Part of a small language model's weights.
Size: 10 layers, width 256, 8 heads of 32, MLP 1024 ReLU, vocabulary 3531, 8.86M parameters.
Architecture: LayerNorm before each block, learned positions, no biases in attention or MLP, tied embeddings.
Training: a variant of Muon for these matrices, 564M tokens, 2686 steps.
MLP neurons of a small language model. Each row is named by its layer, matrix (up: input weights) and neuron, and shows model dimensions 0-95. Each number is 50 + 12 x the weight over its row's rms, rounded and kept within 0 to 99.
Before each neuron's rows, "fires after" lists the tokens most often just before its 100 highest values on Wikipedia text that the model never trained on.

fires after: " f", " res", " M", " Con", " F", " t"
L2.up920:63 69 64 48 50 56 43 35 43 47 55 49 61 42 58 45 73 46 55 41 59 45 50 70 29 76 63 63 46 34 57 50 60 43 49 60 43 45 52 48 49 57 28 29 40 36 53 45 39 57 63 34 61 55 34 61 52 53 48 31 60 56 80 40 57 52 48 52 38 42 58 60 45 42 51 31 50 49 27 55 66 40 39 45 55 45 37 40 47 49 44 42 58 52 49 47

fires after: " R", " D", " v", " O", " L", " Mr"
L3.up151:66 50 56 60 66 52 39 55 46 70 28 51 58 50 47 41 47 54 51 37 48 55 36 38 46 29 32 37 41 34 60 44 50 49 63 48 50 74 45 44 46 43 60 20 39 19 47 52 49 28 61 29 39 44 32 49 34 43 33 87 70 32 45 61 62 39 37 40 36 58 61 57 54 64 40 50 53 50 75 39 54 73 47 64 37 56 72 31 51 48 43 49 42 57 53 41

fires after: ".", "==", "L", "P", "|", "O"
L2.up724:48 36 46 46 42 59 53 18 40 40 33 45 34 22 28 35 47 63 30 49 37 32 67 54 46 62 67 57 34 49 34 49 36 39 50 35 61 58 39 64 52 61 51 62 60 50 50 51 37 44 66 54 65 65 51 66 54 41 52 65 62 58 53 42 58 37 43 53 58 53 72 55 40 40 33 57 63 48 54 62 45 22 70 49 46 46 50 50 68 45 37 60 35 43 50 69

fires after: " D", " d", " B", " L", "L", "B"
L5.up307:41 41 32 59 28 55 50 50 42 47 39 55 38 48 62 43 57 44 50 35 60 77 43 26 31 57 36 57 45 41 36 55 46 49 34 68 30 62 52 39 47 43 62 53 50 62 36 50 60 47 46 66 66 55 48 22 48 47 59 55 43 48 51 43 54 38 34 37 64 42 69 50 56 51 46 50 58 58 41 47 57 46 33 48 26 69 34 61 65 45 45 61 49 26 47 52

fires after: " U", " B", "B", " D", " W", " L"
L2.up924:48 48 60 58 43 35 61 60 33 48 50 55 60 59 46 59 60 49 30 37 32 53 33 43 34 59 61 53 29 36 31 55 39 59 49 52 40 62 34 26 49 56 52 47 54 57 50 58 39 48 53 55 52 42 29 47 56 43 35 61 48 42 53 67 31 24 41 57 47 57 35 61 43 43 38 36 59 45 36 17 78 58 64 45 47 56 42 28 47 49 52 70 37 62 55 48

fires after: " L", "L", " l", " C", "inc", " D"
L2.up603:56 48 27 51 59 68 55 60 74 51 42 29 50 53 45 42 39 29 44 50 51 54 44 41 49 23 50 34 42 56 50 55 38 65 61 53 44 65 48 67 62 48 73 33 71 40 53 57 37 63 38 62 48 50 53 59 31 42 46 55 43 43 50 42 39 26 68 40 55 52 47 53 59 62 35 50 48 47 59 45 63 62 35 46 39 63 50 69 65 46 48 55 48 48 50 35

fires after: "-", " (", " un", " \"", " E"
L2.up488:42 36 51 36 70 58 62 32 16 54 62 75 39 44 49 43 58 52 33 26 57 43 36 58 45 36 54 48 48 53 54 57 53 55 49 44 53 46 54 32 57 67 78 61 49 56 45 59 68 19 41 29 48 45 49 35 40 57 40 53 64 57 42 46 48 65 79 46 58 48 33 58 48 43 63 53 63 77 63 37 56 54 43 65 63 47 56 52 46 61 51 56 57 49 70 63

fires after: " c", " T", " h", " t", " Ch", "C"
L2.up760:50 60 50 50 51 45 55 34 65 57 59 38 57 33 50 45 39 53 61 48 52 43 39 34 52 40 62 51 31 62 53 49 61 56 43 50 30 60 40 20 48 62 50 35 66 41 51 74 62 54 42 25 29 48 51 55 52 49 45 33 48 61 47 45 72 59 50 61 56 11 50 41 44 55 44 56 51 47 70 52 72 40 37 39 57 53 45 45 48 37 46 68 39 69 67 54

fires after: " L", " Th", " Wh", " ex", "L", " Ex"
L2.up707:38 58 53 47 44 54 59 55 54 65 66 47 47 42 44 43 40 50 45 50 68 44 55 60 33 53 60 49 53 67 59 51 47 52 58 38 39 57 55 58 54 44 56 60 39 53 38 46 55 71 79 58 71 30 62 54 46 55 40 36 60 65 59 38 40 64 40 61 65 34 62 54 55 46 53 62 44 36 59 43 40 66 55 37 13 64 30 75 60 57 43 55 51 40 14 58

fires after: " R", " |", " W", " L", " S", " and"
L5.up732:55 54 51 50 69 71 52 65 51 44 48 43 28 48 36 51 76 64 55 39 39 59 53 35 30 43 37 71 47 41 53 52 62 32 43 48 55 49 39 46 54 45 44 48 39 36 69 44 55 38 34 52 57 47 42 34 45 65 47 38 57 20 41 52 58 64 43 47 42 45 58 48 55 39 53 75 47 36 53 44 50 48 37 69 43 51 50 41 55 29 63 68 27 59 43 43

fires after: " s", " the", " re", " l", " L"
L5.up914:42 70 54 76 67 49 45 51 69 54 33 64 45 80 55 62 56 43 68 45 40 51 49 47 53 59 72 65 45 60 47 60 62 52 55 33 45 45 61 54 27 59 61 40 50 49 49 28 71 47 61 69 54 52 53 51 28 58 47 50 62 45 60 52 59 46 71 45 49 43 37 34 43 46 53 41 68 43 36 29 40 57 29 47 31 66 52 59 41 60 54 44 61 29 43 47

fires after: " l", " h", " J", " c", " v", " b"
L3.up597:57 70 36 68 55 61 47 46 50 33 60 39 39 60 34 48 44 57 38 72 43 46 42 57 34 73 46 57 51 62 39 52 50 59 44 56 29 44 44 00 68 44 40 50 47 50 60 57 62 74 33 35 46 39 24 53 61 54 53 55 51 66 48 76 65 57 45 28 53 46 34 62 40 63 56 62 54 31 53 71 62 41 49 74 50 36 65 34 47 28 69 47 37 47 59 44

fires after: " f", " F", " G", "f", " I", " th"
L3.up697:45 63 40 41 59 61 24 55 41 25 45 52 46 46 50 63 31 37 70 31 38 45 30 52 63 51 50 59 57 28 49 49 58 42 51 57 49 40 47 59 75 49 60 52 55 59 51 65 65 42 37 42 21 42 57 39 57 51 31 58 32 39 36 00 53 42 52 50 46 60 54 62 58 75 56 76 49 51 40 31 44 36 60 46 66 54 45 48 54 40 47 53 49 52 55 53

fires after: " C", " T", " D", " c", " N", " ph"
L2.up77:51 55 47 35 39 36 49 44 71 67 45 48 50 32 32 53 71 52 59 57 60 41 36 50 35 54 58 52 56 38 63 33 58 46 45 61 48 46 47 40 37 66 40 50 60 42 66 58 28 50 34 33 51 58 44 60 55 67 45 38 55 57 75 54 59 73 37 40 36 71 56 41 53 59 24 53 57 34 67 45 51 50 53 42 23 63 51 53 62 43 56 54 55 53 46 39

fires after: " f", " sp", "e", " w", " F"
L2.up260:55 48 68 39 47 47 54 44 35 30 50 58 47 49 43 54 52 30 39 67 44 43 49 73 24 48 52 41 57 62 62 51 36 25 34 53 31 31 37 53 52 48 56 28 67 50 44 45 49 59 34 52 54 43 53 57 56 48 45 47 29 28 35 35 68 48 29 88 23 64 46 34 63 46 55 53 39 58 26 50 55 51 56 28 59 44 38 29 67 59 55 45 64 54 55 51

fires after: " elect", " I", " O", " Elect"
L2.up19:57 48 46 38 32 41 35 46 35 55 61 51 37 55 56 57 51 40 50 40 58 35 62 47 36 36 62 38 53 46 65 57 44 36 63 61 47 57 14 72 42 67 72 40 71 40 70 44 47 56 67 45 51 31 42 56 72 58 61 38 19 53 59 41 43 58 67 55 43 44 34 50 66 54 59 55 26 41 45 63 53 41 43 38 53 52 39 42 36 39 65 15 50 50 54 62

fires after: " U", " G", " O", " Elect", " elect", " I"
L2.up137:37 50 53 77 43 56 64 78 36 59 56 48 44 41 56 57 50 42 46 45 56 59 38 47 41 48 49 56 67 65 49 62 47 62 40 49 43 55 22 58 45 50 37 44 55 47 39 52 63 35 49 65 57 69 26 37 83 62 39 42 24 47 44 49 27 53 43 45 66 64 26 50 71 63 48 60 32 55 39 54 45 44 66 32 68 52 59 48 59 54 53 62 41 71 69 60

fires after: " B", " g", " G", " p", "ib", " b"
L2.up520:59 76 37 75 53 66 35 64 34 47 48 48 37 67 48 56 41 57 61 49 55 38 42 45 54 44 67 46 34 57 40 23 47 59 45 58 62 53 59 40 43 56 48 60 49 69 55 43 35 57 35 34 54 63 52 64 42 50 44 70 43 61 35 53 71 27 46 49 55 55 51 58 47 67 55 31 44 33 61 53 48 54 69 33 72 77 59 42 46 30 65 35 34 48 63 39

fires after: ".", " Website", " ==", "==", "24"
L2.up175:46 40 51 66 55 64 41 38 53 40 55 41 31 64 31 47 58 54 58 36 26 45 68 54 58 58 53 62 47 23 40 49 32 58 49 67 50 53 51 57 73 50 45 39 59 70 44 55 43 64 38 39 53 48 44 54 47 55 32 41 40 64 46 65 40 45 52 81 51 55 57 46 46 49 36 34 53 49 38 44 69 38 36 52 41 49 48 52 37 72 51 63 28 55 54 65

fires after: " V", " v", " d", " D", " av"
L3.up554:22 45 34 49 62 44 67 58 35 52 57 47 33 53 36 17 57 40 57 34 66 46 32 72 44 32 35 54 44 57 40 38 33 51 44 57 45 75 57 42 59 53 74 62 61 60 57 38 53 63 51 47 58 46 31 53 55 70 69 39 67 37 29 50 47 48 73 49 35 65 31 46 47 67 59 41 59 66 42 33 58 42 28 61 64 43 55 52 61 48 39 78 37 64 40 42

fires after: " r", " L", "i", " l", " num", " R"
L3.up472:58 76 45 20 38 57 34 59 41 81 59 39 58 76 57 51 69 41 61 49 44 56 38 42 36 39 50 76 50 41 42 71 69 66 40 41 49 70 73 51 43 40 41 37 34 48 53 48 52 73 53 42 53 40 48 49 46 82 49 47 57 44 48 60 53 44 48 53 65 45 63 33 30 66 52 41 52 38 59 40 31 53 45 51 46 62 39 32 39 53 43 37 60 41 42 38

fires after: " Phil", " C", " H", "A", "le", " Che"
L3.up518:42 41 32 39 60 63 48 50 50 43 58 51 46 57 43 47 58 80 44 43 48 36 64 53 46 40 39 45 57 55 57 73 48 51 67 63 69 56 38 34 46 54 56 72 38 65 49 45 56 60 42 45 27 39 63 64 35 69 74 60 34 66 63 32 54 71 69 58 56 49 52 60 38 47 51 49 71 33 52 36 53 62 47 62 29 56 43 35 49 55 30 38 49 48 40 63

fires after: " n", " qu", " V", " N", " v", " "
L2.up157:51 64 45 57 50 28 49 50 47 67 54 49 51 37 40 69 54 43 50 40 53 46 27 48 51 39 44 70 31 57 36 35 44 51 64 52 41 54 63 63 68 59 36 61 62 68 61 52 51 65 39 46 43 57 36 40 24 25 46 35 41 71 40 44 54 38 56 42 33 52 18 53 35 48 64 31 54 37 34 50 65 37 61 77 65 53 43 43 44 54 50 55 54 61 48 52

fires after: " th", " f", "w", " Th", "f", " F"
L3.up198:66 50 68 61 66 43 41 43 48 30 39 61 64 38 37 48 47 36 11 61 58 33 34 43 66 45 63 65 73 42 49 44 52 47 46 41 36 57 44 41 45 39 65 37 38 60 08 53 41 58 55 37 52 34 52 62 31 57 55 44 43 51 63 46 83 38 55 64 43 59 49 35 51 52 61 20 59 68 61 53 42 69 68 39 47 37 49 34 46 55 34 56 51 54 50 28

fires after: " |", " Bar", " Mil", ";", " L"
L5.up839:73 39 49 49 38 72 45 41 71 47 51 62 58 45 47 74 54 46 49 60 49 42 58 39 71 78 41 48 54 51 39 39 57 54 39 57 26 46 32 55 62 37 45 36 51 42 63 41 37 56 42 52 45 40 50 50 43 50 52 32 56 27 43 45 66 54 65 66 44 59 57 54 59 30 56 63 51 65 42 44 39 51 42 66 57 41 48 54 40 39 39 51 33 43 63 59

fires after: " c", " C", " e", " H", "C"
L5.up176:49 57 38 25 59 53 25 51 42 56 62 43 56 35 61 52 44 50 47 47 37 46 53 57 41 35 62 53 55 52 53 65 46 91 58 53 57 39 44 57 48 55 51 65 16 58 54 59 56 53 32 40 47 61 54 66 61 18 63 49 49 41 39 62 59 54 54 64 50 43 47 22 56 64 48 41 54 43 50 39 49 38 53 63 41 74 36 36 42 60 52 55 52 31 56 70

fires after: " D", " G", " s", " R", " r", " p"
L2.up712:56 63 74 44 51 60 44 49 12 48 34 34 52 54 44 60 59 63 51 37 45 59 38 52 44 63 55 64 56 33 32 57 53 56 42 50 38 41 61 65 36 54 40 77 63 57 56 57 50 42 33 43 41 46 47 43 37 53 63 52 54 56 71 46 68 48 29 45 55 37 46 50 48 36 42 45 36 41 57 56 30 33 53 66 67 64 85 43 47 51 51 27 49 66 80 42

fires after: " c", " d", " st", " an", " C", " g"
L5.up767:58 58 36 53 49 47 49 45 62 47 56 70 56 65 38 59 60 55 46 45 45 43 53 48 39 58 60 54 45 59 58 44 52 44 69 50 45 64 57 68 46 54 38 60 61 46 43 44 41 44 37 56 65 42 41 47 51 49 58 53 28 42 64 54 46 60 33 53 41 50 44 49 27 57 41 67 86 59 50 65 59 57 67 51 39 52 61 43 50 80 37 74 38 57 71 43